Weights of a small GPT-style language model, trained from scratch on English Wikipedia: MLP 640 tanh GELU, 4.45M parameters.
MLP neurons of a small language model. Each row is named by its layer, matrix (up: input weights) and neuron, and shows model dimensions 48-143. Each number is 128 + 32 x the weight over its row's rms, rounded and kept within 0 to 255. Numbers have three digits each.
After each neuron's rows, "fires on" lists the tokens most often at its 100 highest values on Wikipedia text that the model never trained on.

L9.up488:098136150086165117106157167125171123151130103138144121133116101158123142153153074201121090177103137154107177073173073113139127120119126124182147130041126131091142122143147129113122116136080095121092105135091148144106084195118122119170119160105141062136142120125089098116158137088218149085
fires on: "ac", "c", " fac", "on", " f"

L2.up368:147180088127064145091163209135109078148150135174144156164175110119119049089134073109106202144136139142186156116160066171098098103121126089080135127129069164160075056076140136174097153163138132144100135164126167158157185138111157162156159117129143163145149095139157116128102170113126158097
fires on: " c", "″N", " st", " mid", " born", " late"

L6.up337:083114118167140144136104143167097157180141096203106148114065095136078085195127143138116128123214130091125088064087144111146127162155150067092112134104065122095143117104118124139150097078167157121157157184162130190095120151142108196119125086116153169137170106144147172097129114126108128101
fires on: "-", " ", "0", ")", "D"

L10.up593:141105136107134154076117143147063106062093159120149136128136150107127153087134146137125162142100172091094177055123106110080113207120134127180125135120198123091093136101117094142119153139181109139144133149185091054115111191147125122105125143109090111177122105151155068108092170116071136144
fires on: "b", " dec", "r", " disp", "-b", "B"

L2.up314:111136060130116101102129168167108156135115097176119126037051115144056094130186115178076077186108117082143172099115174126092084172180144098147120143075145112065123104097153135157124074074133121132153137164150150083144038161178160098137122162087090082139115116169119137139144129131168095089
fires on: " ar", " Ar", " im", " Im", "Ar", " Ir"

L4.up102:118161103044158102121188142140128140072109140171155110089122139133097120120167059093131146183185153093103154099162126150103139142129115107104148114142069179115189078099099117098091069115130125102095162192129129100111050167127068144129078085078108163171078112119190113072135126113086188137
fires on: "0", "1", "th", "str", " reg"

L10.up193:127156138127178127073114173123135153144124136144108108127106162091138147143087116144099115189131081112166134098173034147098126081095185172184130208046149175119097143153151128157096110140134095188143106196114090172072089151159098102111164143118115094087137123151129089134151083064181118153
fires on: " ", "on", " fac", "15", "ons"

L8.up560:139109046095140045089092088148107179075126127167147117112138127203086179083126064124086149168093125123157169121161108053136095138183123095138168220090112189139087118094114117137145101113151236131132141115139133154135139155142118162148125149111105128137137139204127119102080137105078148127
fires on: " C", " c", " |", " of", " or", "|"

L9.up411:133117150078064161135127167150168151152099108148109159132123115092100127089119099098071136104132113117183152146110102108117204125108206108093110081111091150120124103094122119174130147135160064155093098159125150136147121151189059102151124132133102077218135095090126105141151170115150175149
fires on: "ort", "ic", " d", "it", "ist", "l"

L2.up405:119196130091097116075138113099132087107166098203121105180080158073173070099124103150108100146108167107133139131132073114153147072161154119161192145132069151096127106151142112142083097147148084182106116160164109148155121176101193091174148121089115157165146096219091163134117095199139139118
fires on: " a", "-", "–", " ref", "==="

L9.up566:111135054123113087147132141172164119154104088136171075163118122144090172116173066118084114138101159144158095133195134135080158118149153135149123177097131152084133105088144082124100110180139134179154112111126126101110092161136127184123144115118076164153090143143131124112070141116150130119
fires on: " c", " C", " ", " F"

L8.up248:106147062083148105092180130146145153121109069136176126154115107178088116097132126133107112160057133088184132111147172138100151186164210049101160139087123089081078079102148092139111098196176170140140104147201088136175102174149136163133079101149141120145141167156151108169094119111133153182
fires on: " B", " b", " c", " sc", " (", "C"

L2.up545:095165106082067108110158137106120108096133121141110083152157139103134092104134086194123114192124176096130162168135106150106159112130079091089141157130082106097103088108185122157080121102158066156156171126147140136198142146110133081183121125158134115174149172107169110143149167169101118115
fires on: " his", " exp", " ass", " was"

L9.up389:117204166145176162150192135189107119137124127125125151108139128147119141096103106189147154133034148096078170087100099072085142071099158084134141136136158070115083141138157061132123068116154150129103188151116101125128123203129157146127126159100188092166111110134115074101142115113161106146
fires on: " un", " ev", " dis", " per", " f", " \""

L4.up396:131095071096131155098130152130142113144130120190153116139124116125105112107154087155077140177064155122154162108119076135094075117170146054097134131075129198149180084144169135124120150128129105137115125138125124129161164156173129132166087079084134167179166106121187099162124147028109188113
fires on: " c", " C", " b", "c", " sc", " B"

L9.up243:140119114130157141088191181104104152130105120168154208131168193092095133067167126141135158134089125100120103092152111111081133127092106127191122061150069117100140120103118127108124103157102133153145130152151132145151105215089074098195100128083097222174082110139082077175085182105120154166
fires on: "b", "B", " T", "v", "av", "V"

L4.up525:073088163108171104130130082130098137074152119147138136176097127116103125152132129140129107142122164214168149116121131130122203060092138103167092096144171099113157160135105179137146103137163074076084030101109184086144128121125149169098146149147154128168131095186132094085097119111133113144
fires on: " only", " born", " first", "ality", " of", " life"

L4.up135:129170119132075084161187099133147103126135117073188111154105170085109105141143101148127097139155147089068192120122110130157135110168075149094178163113149143117138092144104077109092125182123105192131107205116136106166111152175126128110075081146111109121150127106172118156158117150072165112
fires on: "10", ":", "20", "11", "15", " "

L2.up191:123127080105094101087185083133198086106135091090163126155125121179095128135131087130150093055143161076168172133164110148165140099188139147085163174123113171114110120134131090100064101196106070176124146151130158104120144156178152199143133113112089151157115099148118051093118168138112113142
fires on: "f", " a", "F", "-f"

L4.up178:140177179159139166091110128150151105180109124164154175085108139095089137090173146155149109142087165143161168087127126102087115068134154122126161102111175114113062143138207107204090108205146172097141137126165097104108166141126151122123125224119144102097136135159101111126174150073144121121
fires on: " ", " \"", " album"

L6.up570:133111126145121169151090132155114167100108102166133163120102085160083062126124138151059180145110129109183111079086116103149157154145156109127143104105101142056112120146083120135156135095173127154145156187151119165165077147126156111106170178146109135084136115167098172205169086069131093130
fires on: "19", "20", "-", " ", "25", "E"

L10.up347:119142086115112052135112143120161061084095088150143107137172129111120118109137136151164132129139107091112132111160105085102131184152178136155188135070074150100103047164190087090136119165137091161163110145087160139146096112153116094111123063083119086165180152145122210130115149151197145096
fires on: ":", ",", ".", "19", "18", "17"

L10.up88:106172157072139107124150151139208175085120173146120099167145118072142142109138055124147082135123167110170111203087077180115137082162131076130156166136085109095161108088142148123084166117103097110085141142128113137149107122136110142144165132159117114113092048154174138142125169124140133163
fires on: " comp", "s", " ass", " sup", " conc", " med"

L9.up20:116158098097152071082143162106143139128134107137146105105135126160087104116130113161129110144101123115103111151143142149083115108156128055167144161096098102081110144076187121181054201094120073096086075150121200092134107150168116110125093085179069098143154082128155072107125137145149124098
fires on: " up", " Mad", " Sy", "y", " My"

L2.up102:209145139109142054179156104184166149123131124159182139108142166088064097199178129075126173137138110104131142160167116125056152124106134114138140165137111125107151124105137104087124097123223099150160095204151109119133094189165076168122126148108106133115067103149147128136116088119082127114
fires on: " |", " "

L6.up429:112152136133148147070165128139117043098126113108145112124081105104134114084174128177147089173095158098131179126143141086187093146220081120075153137127108102135062142131139098137121084175115114171143126136206108134101089141176162121144088147149128176167144077166143114129115193099105090127
fires on: " a", " A", "a", "ou"

L4.up573:121150114103200077135195075145084150132093115141158140095138136155094153113161098101205132086115182160069153116150089134169194115105069112058126129118113196126117115145102110063111123119166173114076149160098107141135178145113141115154124113117129089090112139110137103155131082138143126148
fires on: " to", "\n\n", " same", "u", "ick", "os"

L10.up126:082180082145079112138171121138100110128093169133180185072113120102140134101128122143075131189092148111158167141076138105102187164186155155133140058096163134111117147115146177107119055139118174100140145114131143092194135129099116043114146153134094107119160068157106090124128152137104131124
fires on: " New", " Pr", " reg", " Br", " Med", " Fin"

L4.up152:107202154104158060131123155134140076080123161146182149121168139038143128136119111168164066159094087147117126174107080100150174095128126185128152122135120209189116116118223109144051152107119135110080138149165139114155101107186079118108120111182110087154097061145155170156150172141115102112
fires on: " years", " time", " him", " times", " code", " months"

L2.up249:118143093132130120056131125156168106086135116127151135183099105121108097098148142138138086125144170102127125110121140138157131098159079129067160173137125192117103064137165117150078093162142109173120154120179089135199091130162134084142091112101092202156078085117134138095105114112087109126
fires on: " a"

L9.up310:127114049124142105093098119159102137145144108195169144147098099112111119113153063119110137189125149124141094125230099129139116151147117042117159176109098172134106080131124115111083129128132177155100111135173092127113134131134119156097118152138140173141132110158102112119119140100148179100
fires on: " a", "\n", " c"

L2.up551:141156111109181038085107129133130128185170117143125167091113105141153145159107085105104102184143116112127168109082085075108114112108136152137160136113118144167120140093107103126118093102054105142075159140084187148183153103151137120144117108209156154106172113150209114117049105120160167091
fires on: " found", " or", " port", "aining", "uring"

L6.up346:179165159070193092112148083187199141127124117151125120165129136103126079148131105135133135173181130091099145128153100118105123171101156124097169168161096096135147134093122132092091135181160071164147109166143105066165051171172063124124139159031159155171165115079118134112158147116118122090
fires on: " |", " "

L4.up535:115105054106160147101192096153167076165097072126130134117164135140114108122148117146133175044137188110068163144206054090101124101116128136139129040202120145119130066108125094116119137141154154134061139132119133102120166154129089161099138108074144157127099164125082105151073150142120182137
fires on: " same", "r", "am", "ab", "u", "qu"

L10.up86:117149085137100110135218082143136104162139102095177102138139143141129130125219137172132172092123145118165162116150122105109117114196127109123183184102128116117063093113144094112170103171158115188112082183134073170116110149163101149115116102173178099104138129122130088125115121111118125085
fires on: ":", ";", " ", ");"

L4.up17:096185096126148102099134166138135131091141118220137178192109116073195104089141093175134079154150149128122121099131107108204146152137127136109163148121073161107127164130153119157088144084087160073137135175120121118122166085049125123124150132155128107129136087157085243150165158157167130135
fires on: " time", " app", " years", " months"

L2.up32:121109071113209106085101151101201148098125093157132163117141115177080097145107101188003130143109094093161153117164129113094114145132179151143126144079151118116114108123180127144121086146088121134135110156166155089175060170144136189078077136067142124118116107192135162160092145061116161122
fires on: " M", " Ph", "m", " Ar", " Ir"

L6.up338:124126152076144138150136094186160106099116153168151089117112165087069103142150069102160108130137118082076148084123105088059131142147140133144167116163117148121171143104098142104099117126141089185160104186192151086143075189128039138102166124034141127149121142161153157153157124121112096125
fires on: " ", "10", " |"

L4.up378:112131136110076156102196142120140104057144086160181143056160098159090098114129073135142149121105154153194109091097130137173142105173063090092156148139116149105070104111140147152072103154166089198121181129149152133147067115131162104170132124130156144100135092122146054146168122094123113146
fires on: " as", " a"

L2.up362:113148139051130150081166073099106129090143169125116106092146047134107087121162122161101100157132190117118141082075138119103153109168151090144150107104093147102079106123177122138127124058126064149116140133154123108153152157156157153189103161107097151167129064111174095121152193093139126086
fires on: " Ed", " exper", "ric", " his", " aud", " exp"

L8.up89:124150100134123146108145126127130147091125118164146201118114135141109134083178103182099094201079127117151143107097116128114159042193125050128193129119116106123098109135149134191111024185111104119144132110184103137111089141143139103179127166082143124173129165218131129103106181120106115136
fires on: " ", " a", " \"", "|", " c"

L6.up182:127176073098110117128228118203144093130116150117146075101135133152118086145154122136144153135113130132160111078138163086105158162099106138113128127050119146064130032086137110109200074127190112186173150147098151199192104117139117138124128091137132105101165136098167104128140092120169114125
fires on: "',", ",", ":"

L2.up267:075162181088129126107147126109198106101092100160189149158089205163117170087137143120082137127087159120085186115077111104121129147118080191129090088096148104126118106167176112113108125206159157106097123171112132165106139205146104150114115132116119060138193150131129122155133153108133176168
fires on: "pl", " disp", "sp", " exp", "ew", " repl"

L8.up210:124128092075106091156142125125094140107099153220145130099108159100131128126190087138096182140144139085126102121097104099122078146131135152161126097123076173064123140146100163167140083045144151164122187179070064114086113090084107163120141135122142151155163093173130191114094111116087173111
fires on: "th", "0", " million", "U", "st"

L8.up580:127134100105114136145121178112189136140136066167122163115157127102128104158179109162091136081129141112107100096133121096128207118104125062155138030112165115076101115175164094139163117141125150130128128162117121168142104177128057087141113146079110133227171159158090104107104106097156115125
fires on: "b", ".", "im", "v", "g", "ab"

L2.up386:121196136069147185145177116132142076127120120100137129151098077130125121092075124141113127122129184142087157076082145129098104085140120134120143144166176182067060048131124147101089111165145113123117145091161154112154149146147082088125117154154180138162197075105111146175167160138128118089
fires on: "-", "),", " rep", " aff", " prop", " insp"